config.toml
n_layer = 12
d_model = 448
n_head = 4
vocab_size = 2048
norm_eps = 1e-06
bias = "all"
tie_embeddings = true
parallel_block = false
extras = ["capped logits"]
init = "normal"
init_std_down = 0.00344
beta2 = 0.98
schedule = "wsd"
final_lr_fraction = 0.1
doc_mask = true
MLP neurons of a small language model. Each row is named by its layer, matrix (up: input weights) and neuron, and shows model dimensions 256-383. Each number is 128 + 24 x the weight over its row's rms, rounded and kept within 0 to 255.
After each neuron's rows, "fires on" lists the tokens most often at its 100 highest values on Wikipedia text that the model never trained on.

L5.up55 [119  65 119 120  95 119 147 173 156 137 120  74  97 118 121 118 139 135 100 156 124 132 197 109 122 149 157 163 133 173 142 130 121 107 123 113 137 142 136  94 138 127  99 151  88 117 124  84 161 169 137 127 129 126  92 140 149 105 108 166 131 123 166 107 157 133 116 140 123 152 103 144 104 123 121 124 144 104 149 116 121 133 138 126 168 169 129 122 194 101  79  76 155 167 133 138 147 155 159 151  81 143  88 141 116  96 126 117 110 114 136 113 131 136 128 175 146 131 150 107 107 125 143 129 140 153 161 138]
fires on: "ed", "d", "port", "ra", " Ju"

L6.up527 [133 161 130 141 118 145 129 175 125 116 139 146 125 142  77 114 163 122  96 161 152 135 114 152 139 136 134 107 108 142 160  94 134 142 117  95 150 109 114 107 154 116  97 113 124 101 121 137 130 119 102 134 112 151 131 123 204 121 127 150 152 111 119 139  96 152 175 140 138 127 149  89 106 153  89 162 103 123 100 129  86 153  97 128 159 144 146 144 130 137 106 145 132  95 148 124 124  80  92 121 128 107 126 122 102 153 146 151 158 117 100 130 144 137 119 169 151  91 139 122 166 140 148 131 102 123 122  88]
fires on: "d", "n", "r", "z", "v", "e"

L5.up149 [146  98 133 135 101 134 155  85  82  87 127 122 149 133 109 127 129 122 143 156 136 118 110 107  97 145 139 141 115 145 156 131 144  98 164 147 120 149 154  76 141 107 144 138 144  97 142  93 137 125 151 150 155  87 111 135 134 133 103 131 101 101 160 111 151 141 143 140 198 129 122 104 102 153 112 104 194 140 105 115 142  63 135  85 178 157 131 170  94 143 119 114 101 115 161 168 108 136 133  85 104 104 141 132 123  98 131 123 142 148 137  96 102  93 127 143 166 104 141 115 129 161 142 113 122 163 135 110]
fires on: "er", "d", "en", "b", "f"

L4.up172 [134 116  75 126 105 129 107 135 141 130 113 167  96 154 123 157 134 120 168 148 147 128 139 113 117  95 144 112 113 104 150 108 110  97 125 158 139 121 135 125 118 128 103 116 119 144 137 153 140 143 103 122 129  48 130 118 163  84  96 133 141 108 137 137 101 177 126  99 118 138 135 124 169 163 159 144 163 114 136 179 107  65 148 116 110 123 137 141 144 154 131 133 125 151 140 125 142 137  77 145  99 114 184 121 105 108 109 150  83 130 114 103 182 124 115 137 119 120 142 157 127 112 103 110 134 112 100 127]
fires on: " to", "u", "re", " would", "gu"

L7.up270 [123 137 134 105 113 112 115 145 128 100 153 161 162 137  90 164 119 128 110 116  82 145 149 114 112 139 157 120 118 133 149 147 103 147 110 122 102 154 124 119 160 114 154 107 118  91  81 100 139  85 100 138 129 129 147 129 131 134 119 133 132 111 106 144 119 155 136 111  95 154  98 119 122 163 153 120 152 122 128 107 116 123 132 130 141 142 159 135 116 154 115  76 137 127 152 100 187 117 122 113 132 138 146 133 118 123 159 137 125 107 129 178 141 139 103 162 112 115 105 137 106 134 134 118 123 160 102  96]
fires on: ".", "ec", " c", "c", ","

L5.up500 [146 112 130 112 137 101 115 133 102 113 170 121 131 104 106 141 102 126  83 168  94 157  98 117 122 127 169 142 152 154 199  93  91 140  99 119 144 118 149 118 116 121 164 129 119 128 114 141  85 127 144 128 105  96 116 115 113 129 112 173 105 103 126 133 100 135 132 144 136 157 141 135 161 144 147 122 133 112 137 160  99 114 140 130 147  86 143 140 157 138 108 142 127 170 160  81 130 104  74 156 102 128 109 147 131 147 144 171 121 125 151 125 135 113 144 165  98 120 135 134 128 132 122 176 131  59 139 112]
fires on: ":", "d", " Qu", "n", "un", " |"

L5.up655 [140 171 116 162  91  92 116 148 135  91 135 127  99 141 103  91 108 120 114 129 131 130 172 111 154 144 147  89 133 115 146 130 160 130  95 123 122  41 130 117 142 105 132 127 141 134 156 132 135 120 154 155  91 149 114 134 186 130 100 100 128 127  93 148 129 176 121 200 130 115 134 138 119 136 119 141 176  78 106 154 121 154 141 150  92 144 152 135 157 157 120 147 105 129 157 164 176 108  71 156 124 118 127 101 123 169 148 128 185  97 160 126 137 132 119 157 128 125 154 186 149 118 172 122 104 114 142 164]
fires on: "er", "n", "z", "e", "ar", "r"

L4.up223 [106 168 121 134 102 132 127 140  88 132 150 126 102 137 176 133 142 142 105 112 124 131 123 118 126 144  92 127 101  98 161 122  82 146 119 129 137 137 150  82 133 137 132 129  89 116 127 147 156 133 128 135 137 149 112 146 109 153 121 121 152 102 133 118  93 144 132 128 125 147 129 132 151 100 131 112 119 124 138  94  96 146  89  87 100 104 120 108 124 152  54  87 119 106 170 120 137 153  77 118 103 130 123 125  89 171  95 164 124 132 113 128 128 161 122 154 115 127 124  94 143 110 158  72 114 113 132  98]
fires on: "re", "o", "or", "lo", "han", "ec"

L4.up227 [101 146  74 138 125 201 111 128  98 122 172 127 122 133 148  95 121 139 118 170  86 146 149 125 168 147 105 152 138 132 170  92  96  84 111 126 111 119 162  80 130 134 159 149 104 126 112  68 155 104 164 124 104 127 118 138 173 120  85 161 140  92 153  93  81 178 102 175 133 129 122  79 109 115 129 150 110 121 105 127 104 140 121 122 119 125 183 120 126 133 122 131 117 132 172 119 164 138 124  99  91 143 162 133 119 119 120 131 178 108 151 163 132 129 125 169 107 149 119 149 165 156 114 153 140 136 133 134]
fires on: "e", "ic", "or", "re", "in", "me"

L3.up717 [ 93 106  83 158 102 144 136 110 106 142 146 141 132 121 175 155 141 119 121 131  90 118 103 113 109 125 147 149 150 170 133 123 113 118 132 179 197 149 125 136 111 152 164  92 110 117 124 122  89 155 139 123 135 161 151 130 172 173 127 130 113  74 145 103  76 139 123 173 144 119 135  61 113  98 134 171 145 133 124 117  72 161 120 113 143 149 140 125 102 115 103 145 112  96 155 129 136  87 129 139  99 129 149 105  91 150 141 120 140 113 143 181 159 140 128 119 161 153 127 100 156 140 146 112 138  81 157 137]
fires on: "e", "or", "ter", " Championship"

L6.up36 [136 114 117 121 143 164 137 157 109  97  98 139 157 129 125 116  80  96 131 151 120 163 113 140 133 157  94 127 150  99 149 112 113 111 124 170 153 127 169 145 118 124 144 116 116 124  95 143 141 155 121 114 137 115 134 168 143 153 142  77 106 125 149 164 141 154 144 178 122 132 110 137 123 160 140 113 108 129 101 105 143 114 154 116 121 163 150 129 113 154 131 105 116 130 137 151 148 145  83 111 112 107 148 149 151 112 130 110 103 121  99 143 130 149 138 103 142 117 151 112 119 131 113  70 141 149  95 142]
fires on: "s", "st", ":", "T", " well", "k"

L4.up654 [102 132 121 123 121 150 133 117 136  98 107 154 128 138  94  98  96  77 125 132 126 140  99 130  88 119 137 132 141  96 165 106 152 127 165 129 144 133 134 101 101 159 151 139 107 108 103 153 143 160 119 124 136 137 100 148 124 176  91 148  98 146 148 130  79 163 152 154 160 122 157  81 153 151 118 147 186 109 140 179  99 123 111  84  93  89 110 158 136 134 135 107 145  67 158 130 102 112 101 158 103 133 130 139 134 159 110  57 151 171 120 134 125  67 151 124 120  75 144 157 126 161 176 106 121 148 122 103]
fires on: "in", "er", "d", "n", " early", "st"

L7.up101 [125 145 122 105 117 118 130 165 124 156 134 109 134 131 105 138 101  86  85 185  74 128 129 114 121  70 128 128 151 119 125 143 139 147 139 139 151 133 162 114 141 102 185 116 129 110 162 126 103 120 139  93 106 122 132 144 140 149 129  64 137 110 134 111 138  84 177 128 120 128 131 155 115 122 105 133 138  88  97 139 118 148 100 126 158 137 128 137 129 153 138 124 112 119 110  99  93 139  96 143  94 139 143 113 129 162 149 117 153  90 110 185 123 136 116 152 170 160 116 127 122 155 124 140 134  97 156 118]
fires on: "er", "it", "or", "n"

L5.up807 [101 122  85 164 115  97 108 107 137 129 129 139 115 122 144 136 130 144 154 109 185 151 128 135 127 101 150 147 129 168 129  78 107 146 160  97 145 121 105  91 109 124 115 149 139 107 122 135 154 133 156 147  93 159 133 140 109 124 159 136 131 114 127 129 112 122 123 121 119 146  69 129 131 139 104 116 157  89 112 138 146 104 138 104 123 162 116 170  86 135 142 117 171 121 128  80 144  89 172 108 142 107 102 133  89 163 125 143 114 110 154 107 138  98 150 150  73 113 119 104 161 147 162 123 136 154 144 107]
fires on: "s", " S", "es", "m"

L4.up744 [107  98 140 137  85 131 115 123 108 173 128 141 119 125 130 174  74 130  99 133 133 102 121 134  96 151 131 128 156 164 145 138 140 142 104 124 134 113 119  94 137  93 126 137 148 120 126 104 125 114 130 106 127 166 139 113 151 128 123 132 148 119 166 112  93 115 119 106 147 106 150 134 116 141 146 124 103 130 116 119 148 121 156  86 158 149 127 123 133 134 132  85 156 125 134 138 123 131 158 165 145  89 146 139  96 122 110 151  98 122 126 133 142 124 109 102 134 141 104 141 153 112 126 151 129 104  98 113]
fires on: "er", "s", "or", "ure", "ction"

L5.up662 [149 159 107 125 156  67 163 113 121 139 111 104 146  90 143 111 177  99 115 151 116 156 124 163 150 118 152 144 145 148 148 121 113 114 143 132 148  82  88  86 113 128 140  96 139 160 100 140 123 122 119 106 135 176 172 121 115 105 128 137 114  99 124 155 104 129 138 177 154 140 101 115 150  94 116 134 120 112 102 134 160  95 167 128 100 141 141 105 154 138 100 129 216 134 132 133 184  76 119 137 132 101 143 116 123 117 122 115  97 114 125 149  91 114 133 128 120 135 156 168 103 157 122 117 109 145 120 111]
fires on: ".", "ad", "m", ")", " "

L5.up818 [106  98 114  67 134 117 125  75 134 110 146 107 120  98 117 124 146 125  97  93  87 134 117 130 133 118 114 185 133 107 122 113 137 107 108 142  90 160 142 148 127 137 167 115 152 125 135 111 157 173 164 126 107 143 127 120 113 131 136 129  87 103 109 111 122  91 109 109 134 116 106 120 131 117 147 132 142 113 133  87  99 127 167 136  84 121 129 146 120 139 149 142 122 125 162 138 131 145 108 139 109 161 145 118 126 121 138 135 134 157 115 151 117 137 147 105  99 111 147 104  64 119 124 135 130 101 125 142]
fires on: " south", "wi", " north", "a", " life"

L7.up718 [143  98 120 128 137 103 131 159 169 117 133 110 112 120 107 140 124 111 148 153  97 130  93 125 165 127 136 100 146 159 151 113 102 140 138 142  96 158 107 108 141 108  70 159 151 110 164 124 112 134  82 132  87 142 115 149 146 133 117 128 110 119 144  91  94 120 144 102 181 110  88 124 128 157 105 110 138  88 165 135 118  80 142 102 112 118 101 132 171 140 127 151 173  80 114 129 164 151 131 104 150 163 126 139 119 114 105 123 115 140 125 120 107 109 121 139  96 159 123 123 171 113 146 130 120 182 152 147]
fires on: "i", "ar", "ol", "b", " R"

L6.up419 [ 91 154  95 105 128 155 134 150  85 112 153 110 123 116 198 168 116 155 102 125 130  98 128 118 119 109  80 125 138 137 148 142  93 132 128 128 122  92 144 136 141  88 182 129  88 107 146 160 143 134 115 129 102 123 149 139 138 130 123 131 119 133 133 115 134 134 120 125 122 151 122 122 157 124 116 115 131 105 109  99 140 109 112 111 138 120 144 138 113 122 122  88 120 108 138  92  90 187  98 123 137 113 145 152 119  97  92 134 136 118  95 173 164  62 132 120  93 124 143 141  88 126 126 157 133 109 120 145]
fires on: "re", "w", "ha", "ge", "il", "ro"

L5.up70 [119 134 153 103 131 111 138 102 119 152 121 110  98 133  98 158 160 131 149 121  85 114 151 113 123 147 155 139 118 157 135  99 111 143 144 113 131 145 101  94 132  93 124 131 136 172 105 119 129 210 132 153 118 124 146 120 168 135 138 155 158 123 171 148 138  80 105 102 109 173 141 165 143 157 162 127  95  96 127 117 158 131 164 146 114 106 102 108 134 161 131  89 175 114 132 100 155 163 162 151 127 118 101 158 131 138 152 165 166 138 148 158  89 133 118 123 132 192  82  92 128 114 144 121 127 131 143 148]
fires on: "c", "ter", "sh", "ull", " Th", "p"

L4.up808 [117 145 130 116 137 188 140 119 182 108 130 185 124 109 170 122 128 130 148 125  94 131 152 124 152 106 110 127 175 115 140 115 110 126 120 118 100 116 130 135 133 163  94 105 145 120 135  94 125 120 128 130  87 112 163 133 143  95  89 153 119 147 143 144 130 161 126 128 145 132 119 101  95 143 153 163 128 115 161 177 159 144 145 120 129 105 144 132 163 132 105 108 123 119 140 129 210 103  91 154 100 112 179 184 108 131 144 126 139 113  85 167 127 119 143 128  63 145 162 138 148 127 121 110 124 178 109 167]
fires on: "an", "R", "E", "C", "I", "re"

L7.up686 [146  99 156 115 154 131 122 186 138 157 137 149 168 132 144 133 118 131  93 160 133 119 136 100 140 107 166 120  97 181 117 170 156 164 139 108  97 136 121 149 168 134 132 163  96 147 163  99 131 169 173 109 141 118 146 113 122 142 105  99 136 152 110 109 100 175 137 131 106 114 138 142 125 127 153 150 166 126 146 165 115 114 167  97 128 114 150 170 117 144 118 111 123 153 138  67 114 143 139 132 162 145 140 157 114 147 139 139 109 107 103 173 143 126  99 129 120 126 108 147 164 128 114 140 100 171 130  96]
fires on: "s", "or", "er", "ist", "ed", " So"

L5.up881 [ 91 119 117 144  74  93 166 119 164 121 162 121 120 127  85 112 143 139 113 160 100 132 122 134 133 135 120 131 169 188 155 129 124 112 141 120 185  81 152  95 137  84 135 116 110 152 151 139 151 124 126 159 142 122 116 114 114 110  96 177 138 126 137 126 138 118  75 120 148 119 122 151 168 167 128  97 152  49 138 136 127 109 142  95 136 136 117 118 165 137 141 118 145 136 143 103 109 133 123 133 149 137 116 129 140 155 133 142 113 139 189 104 104 129 144 126 133 149 129 109 116  80 111 118 161 121 163 152]
fires on: "c", "d", "p", "s", "un", "ed"

L5.up410 [112 129  77 135 117 179  96  85 110 135  99 100  94 135 159 134 126 103 122 100 112 161 135 145 167 106 104 161 145 143 107 138 144 124 149 113 126 125 127  88  87 102 158 123  89  96  97  88 120 149 135 120  94 128 109 114 145 169 122 148 117  96 146 105  83 148 101 154 124 142 139  83 130 144 130 100 128 126 147 102 138 146 108  96 110 114 131 141 107 113 110  90 137  96 116 112 142 161 155 125 127 141 164 143 140 148 118 147 111 150  75 143 148 116 123 157 104 128 104  91 160 119 169 118 122 165 119 113]
fires on: "el", "er", "ly", "o", "or", "ro"

L4.up727 [121 132 121  92 140 120 111 137 147 121 147 129 164  98 176 110  91 109 137 134 144 114 154 123 102 119 164 150 138 154 179 120 144 127 102 112 125 138 120 122 108 128 127 151 132 139 123 107 156 103 163 153 104 154 149 145 159 119 124 129 175 155 110  96 151 139 130 152 120 129 106 123  90 112 132 109 123 106 123  52 125 126 132  70 107 105 140 141 146 104 134  85 122 103 123 140 136 152 134 117 161 161 137 153 125 105 107  92 100 155 147 141  99 170 136 134 134 101 140 149 138 101 160 107 108  98 110 102]
fires on: "t", "h", "ve", "ce", "me", "o"

L6.up591 [132 128 104 132 100 157 120  92 122 122 109 122  83 109  94 132 127 164 148 166 102 110 128 142 111 107 152  97 124 128 109 143  97 102 149 214 131 142  99 121 121 109 175 164 146  98  91  88  85 116 149  93 158 153 134 145 134 120  82  77 141  79 140 140 101 118 119 113 177  92 167 171 113 138 106 148 150 137 139 114 117 114 188 155 173 144 151 113 100 157 157 151 150 104 161 120 131 126 141 132 146 145 117 151  90 140 110 153 126 116 135 157  98 138  95  82 120 121 119 161 134 119 131 153 116 113  99 121]
fires on: " |", "er", "ar", "or", "ver", "va"

L3.up820 [113 105 111 121 106 142 142 121 114 116 145 137 114 139 115 127 129 140 123 158 142 125 155 120 121 105 142 111  82 137 140 153  97 100 124 151 100  97 112 100 132  95 125 114  93  99 165  68 159 126 129 141 107 119 124 121 130 116 140 142 161 153 118 170 141 132 116  90  81 143 137 140 117 109 164 111 101 121 125 130 142 115 131 106 157 127 117 152 158 138  69  91 112 105 157 112 133 126 151 152  99 143 123 176  93 101  87 119 123 118 115 120 148 118 121 143 122 117 110 139 137 136 130 125 160 114 170 137]
fires on: "g", "il", "l", "w", "is"

L5.up750 [124 111 107 127  79 122 119 144 131 142 102 139 128 139 120 140 135 133 171 159 130  80 115 146 124  98 147 126 113 137 105  98 127  97 140 108 151 108 122  89 161 150  98 144 154 130 120 123 136 239 159 165 121 137 137 106 143 114 118 154  91 136 128 167 112 120 118 129 157 151 134 132 111  97 103 109 144  95 100 128 164  87 141 121 109 135 145 134  69 114 139 101 134 125 142 117 137 150 136  90 140  87  95 120 129 123 108 126 135 125 134 115 146 125 128 133 128 122 115 102 119 141 133  77 128 116 137 133]
fires on: "re", "s", "ine", "t", "m", "in"

L5.up212 [123 155 153 108 101 126 123 170 165 145 134 114 123 140 130 139 100  60 117 162 153 113  99 125 111  84 170 129 112 137 127 132 150  88 112 114 147 118 139 115 133 119 150 136 164 129 165 131 148  85 144 134 121  90 129 159 110 137 126 108 130 134 138 130 132 119 153 149 142 116 123 135 117 135 135 138 127 114  99 125 106 158 126 149 148 143 135 134 106  91  89 108 135 132 126 101 141 148 112 144 140 137 147 134 106 129 111 138 153  83 145 126 147 141 121 174 170 121 129 163 106 137 118 113 111 103 109 160]
fires on: "er", "en", "or", "s", "es", "i"

L3.up63 [147 114 155 107 113  85 172 106  82 115 152 131 116 138 101 131 119 146 145 131 122 141 168 117 112 112 149 128 119 190 134 127 171 129 123 133 159 135 144 152  99 126 128 146 118 116 108 149 137 182 136 137 130 164 137 157 133 120 124 152 126 137 134 203 122 101 148 113 112  94 119 106 122 126 164 136 110 127 126 126 140 156 201 117 118 157 147 144 102 136 142 120 153 127 130  80 150  92 125 111 150 162 105 178 121 114 141 136  86 123 142 136 139  78 151 135  94 136 139  84 132 143 139  90 128 135 148 119]
fires on: " S", " f", " F", "c", "s", "F"

L5.up549 [147 111 117 155 128 119 133 154 112 127 138 105 110 141 152 129 160  97 154 190 154 129 108 146  80 119 125 158 177 129 166  84 105 117 130 148 125 140 132 112 126 134 143  92  77 106 120 141 142 125 125  99 109 135 146 126 123 158 145 137 125 103 169 127 113 175 135 103 139  99 136 102 172 168  82 174 139 133 129 139 162 159 130 122 117 126 121 142 118 166 101 161 154  59 155 123 139 128 131 111 109 119  87 118 131 131 151 148 129 118 101 164 144 109 159 144 105 135 159 118 146 106 150 130 161 167 127 143]
fires on: "re", " pre", "st", " post", " from", " of"

L6.up391 [121 140 161 108 137 156 131 147 101  97 129  91 134 146 120 137 117 138  92 178 110 133 136 109 152  92 104 116 118 135 136 149 161 135 140  99 107 114 121 117 156 116 149 123 137 132 152 164 136 126 173 121  94 146 118 116 119 167 129 109 117 121  88 100  99 130 119 201 113 106 128 119 126 121 130 136 150 115 122 131 149 178 160 124 136 122 159 141 121 141  81 105 157 152 174 119  93 168 139 129 123 138 141  90 120 131 104 113 119  71 119 152 147 119 117 172 125  80 146 135 179 118 113 103 107 136 155 109]
fires on: "s", " |", "es", "'", "en", "er"

L4.up692 [137 104 108 127  85 120 157 109 112  87 155  95 119 135 114 137 111 107 126 147 138 142 110 122 154  97 127 118 152 156 133 110 151 140 138 169 142 133 110 121 108 101 149 176 134 126 117 134 148 152  90 135 128 119  88 103 143 152  97 149 116 134 149 128  94 184 171 138 151 152 157  98 119 119  90 150 171 126 110 172 128 127 131 117 157 139 173 153 122 163  89 116 129 132 155 128 154 170 123 150 146 136 142 121 106 131 203 120 158 158 124  83 164  82 129 141 133 109 129 118 112 124 142 163 116 195 157  98]
fires on: "s", "d", "ation", " of", "er", "ki"

L4.up19 [142 148 114 117  68 139 120 109  96 145 107 144  99 128  87 147 144 125 115  78 134 124 137 134 153 125 100 174 163 132 165 127  95  98 171 160 121 125 119 108 101 156 114 127 122 171  97 132 186 152 153 146 106 168 159 141 141 146 110 133 101 102 174 133 127 157 124 107 127 109 136  82 112 118 121 107 111 127 121 101 132 133  79 123  71 111 153 125 142 109 112 130 137 102 185 132 131 161  79 129  88 140 205 136 128 191 120 113 159 135  71 133 134 135 123 127  86 123 140 147 113  97 171 135 114 124 138 124]
fires on: "as", "or", "o", "os", " Bo", "ed"

L7.up516 [117 115 158 122 126 129 149 124 192 129 156 157  95 136 172  98 140 151 146 137 110 161 112 102 132 130 102 155 155 115 185  95 136  95 133  97 120 104 175 112 133 110 130 112 135 120 148 132 124 181 141 124  98 139 155 158 129 147  99 119 108 102 156  98 126 124 132 139 150  97 121  82 160 158 118  78  88 116 152 179 149 102 123  96 108 120 182 153 131 128 130 117 138  85 125 141 140 152 114 101 121 165 107 156 109 109 117 154 135 117 127 121  92 104 140 162  82 170 114 179  91 104  72 143 111 137 131 181]
fires on: "C", "ap", "R", "d", "ol", "ar"

L4.up626 [119  96 135  82 119 165 137 128 136 110 129 106 154 151 160 142 148 102 151  96 135  98 142 123 174  97 143 127 136 111 128  83 132 102 145 113 141 108 156 104 103 158  90 138 157 146 105 112 164 137 117 151 112 117 140 154 122 164 108 128  74 125 102 106 113 152 122 136 173 117  98 131 107 144 109  94 153 100 142  98 137 132 156 107 148 139 121 155 118 175 124 147  68 117 120 134 144 170 120  72 109  99 140 167 121 155 187 109 133 154 131 112 115 130 171 169 129 127 130 128 166 155 146 123 120 124 133 134]
fires on: "O", " O", "ring", "s", "t", " su"

L4.up62 [118 129 112  79 121 113 122 109 151 133 108 153 166 138 107 148 108 141 123 155 140 143 122 144 148  85 149 130 131 104  95  82 119 128 139 105 106 111 129  95 117 138 105 135 134 165 157 110 148 141 139 157 103 107 144 101 138 155 122 111 136  84  94 136 155 177 109 161 133 111 103 137 151 112 172 137 149 123 143 120 120 165 171 106 135 147 148 138 125 104 128 110 106  87 142 125 135 127 114 124 126 145 134 126  95 133 164 141 130 145 132 138  90  98 148 135 151 139 132 137 151 146 114  91 137 136 132 155]
fires on: ".", "t", "s", "H", "P", "ed"

L3.up565 [117 123  83 143 101  91 204 113 102 165 121  96 154 129 106 143 132 162 135 152 126 116 172 120 118  79 173 133 158 162 125  83 131 128 138 163 119 197 134 143 122 127 141 124 113 121 108 111  83 128 152 133 121 184 128 124 132 150 138 165 121 127 131  96 121 103 153 129 125 138 124 136 120 122 126 101 140 109 130 139 110  84 129 106 143 118 107 136 156 175 111 124 121 105 146 147 131 154 121 115 132 115 120 116 117 105 123 113 169  94  94  91 136 118 140  70  79 125 119 147 147 122 162  57 107 158 127 117]
fires on: "ha", "A", "ho", "k", "ch", "t"

L4.up308 [157 170 113 103 140 137  98 145  92 138 109 155  98 132 124 109  94 133 127  99  84 150 137 105 129 153 108 114  99 137 183 131 137 115 131 151  85 146 126 126 158 109 111 105 127 133 115 135 171 118 116 112  81 112 151 167 111 131  93 140 139 107  90 115 131 137 101 123 113 142 111 129 139 135 129 130 143 117 156 147 135 131 173  87 124 135 147 114 140 113 117  35 155 121 157 105 165 116 135 136  86 151 135 141 130 129 144 136 141 154 111 128  86 165 120 142 121 139 118 160 134 105 149 133 115 127  54 100]
fires on: ".", ",", "ra", "ed", "ar"

L5.up504 [127 118 122 142 109  87 178  80 133 143 142 150 143 110 111 137 101 180 122 146 108 118 111 137 130 139 124 105 107 131 104 104 115 125 112 158 125 116 103 164 157  66 131 145 131 118 135 131 123 122 134  89 101 120 130 157 147 111 121  94 146 140 136 153 117  86 125 155 132 129 116 173 122 145 167 172 113  88 124 154 157 115 195 114 171 144 152 136 131 155 109 105 105 137 140 134 132 103 121 150 110 108 141 136  82 154 130 105 139 137 124 132 151 112 110 124 162 123 114 105 149 102 181  71 122  85 158 151]
fires on: "t", "bert", "on", "ger", "J", "n"

L7.up185 [115 115 127 167 179 144 129 155 137 107 158  93 119 137 145 140 108 156 119 130 113 132 109 115 104 129 134 156 163 128 114 129  95 190 108 142 107 158 124 159 165 105 110 117 142 127 133 106 118 123  98 106 107 152 148 139 130 100  95 120  63  80  82  95 137 142 139 174 137 116 135 138 136 184 146 184 156  73 113 108 129 130 107 106 122 116 145 116 118 125  76  77 118 146 133 118 121 128  99 151  88 181 175 144 120 109 145 113 134 126 133 108 165 119 115 135 113 148 120 136 135  85 114 157 107 154  63 123]
fires on: "o", "p", "lo", "od"

L4.up583 [132 154 120 153 147 117 194 161  66  70 139  91 131 123 151 140 109 109 132 139 123 118 166 128  82 124 113  99 129 135 190 156 125 123 155 149 103 120 154  92 136 122 169 113  51 155 146  84 124 113 133 150 136 139 162 104 130 125 116 151 151 162 103 152 148  96 119 104 122 166  97 164 135  76 131 113 129 124 105 102 125  61 121 120  92 126 153 131 148 114 131 106 134 160 155 141 123 150 137 125 147 105 139 149 121 114 139  62 134 117 167 132 147 134  93  95 124 124 124 155 129 157 166 121 120 123 151 119]
fires on: "il", "w", "s", "lo", " million"

L4.up627 [113 117  62 115 155 123 128 142 150 128 171 124 125 127 131 107 150 118 166 141 173 110  86 133 140  91 118 122 123 151  99 144 124 111  84  98  59  61 177 118 138  97 147  99 125 158 160 118 153  96 144 123  71  85 177 126  97 118  98 135 132 140  97 161 140 186 127 138 127 103 135 110 132 147 129 137  89 126 125 114 103 106 124 116 139 135  96 127 135  71 105 108 118 133 118  77  98 145 107 157 143 175 123 202 118  91 125 126 154  98 151 148 156 141 129 148 140 152 117 137 146 171 131 127 108 130 123 129]
fires on: "l", "our", ":", "i", "s"

L3.up330 [113 135 142 182 131 102 100 100  90 163 159 107 134 136 124 127 194 136 127 142 106 123 126 141  92 113 152 116 189 161 136 118 108 127 117 121 124  89 134 114 106 109 126  98 101 102 154 124 137 150 119 143 117 136 144 182 155 138  99 189 177 114 136 154 103 136 143 131  99 148 146  94 175 138 173 133 102 117 163 134 149 137 145 109 102 132 104 102 139 135 113  85 153 132 138  64 145 142 128 127 120 109 118 120 144 138 118 149 112 119 168 131 139  97 166 154 155 137 137 112 162 120  83 132 125 151 164 134]
fires on: "un", "lo", "n", "b", "c", "ow"

L6.up414 [143 102 101 111  67 101 148 140 151 138 134 115 173  99 147 161 100 210 110 141 120 149 112 108 138  67 118 142 170 147 126 121 143 102  86 101 118 129 152 141 129 101  85 158 132 148 120 109 108 126 172 123 124 128 158 137 151 152 131 126 122 124 163 119 137 103 112 123 129 115 140 147 139 150 156  96  85 121 127 115 129 106 188 103 150 119 108 150 130 137 128 152  95 124 144 154 137 166 103 107 124 145 173 120  95 112 123 134 157 167 123 114 164 119 103 116 129 144 106  95 121 131 154 121 117 123 118 144]
fires on: " to", " To", "t"

L5.up574 [126  92 130 166 137 142 130 122 145  90 114 186 122 135 129 133 176 160 158 139 170 109 117 148 108 147 118  95  97  98 159  92 132 139 132 113 108  92 117 206 103 150 106 107 114 112 114 119 147 175 115 121 151  72 150 120 100 102 119 153 142 114 119 157 135 137 119  63 136 136 139 119 107 140 160 149 132 139  90 137 114 111 131 115 118 127 125 140 145 167 148  82 123  89 130 135 131 101 111 117  94  92 144 102 115 139 143 126 108 120 123 121 127 126 173 146 117  67 139 116  94 146 172 135 131 146 118 131]
fires on: "n", "lu", "u", "re", "L", "ction"

L6.up239 [110 100  81 146 133 153  95  98 156 147 155 100 143 126 169  76 108 110 148 147 145 145  95 128 114 129  88 139 133 126 137 114 120 133 105 156 101 105 157 143 120 112 150 124 134 138 104 168 147 143 151 136 108 125 112 143 125 146 135  94 133 139 123 135 124 143 127 159 144 129 128 103  94 140 132 101  95  99  80  83 127 126 126 103 112 167  63 122 123 118 106  98 108 122 159 150 118 162 166 106 113 135 125  96 185 151 142  60 131 133 101 137 109 135 158 122 109  83 139 106  84 114 186 123 159  84 126 139]
fires on: "on", "ve", "k"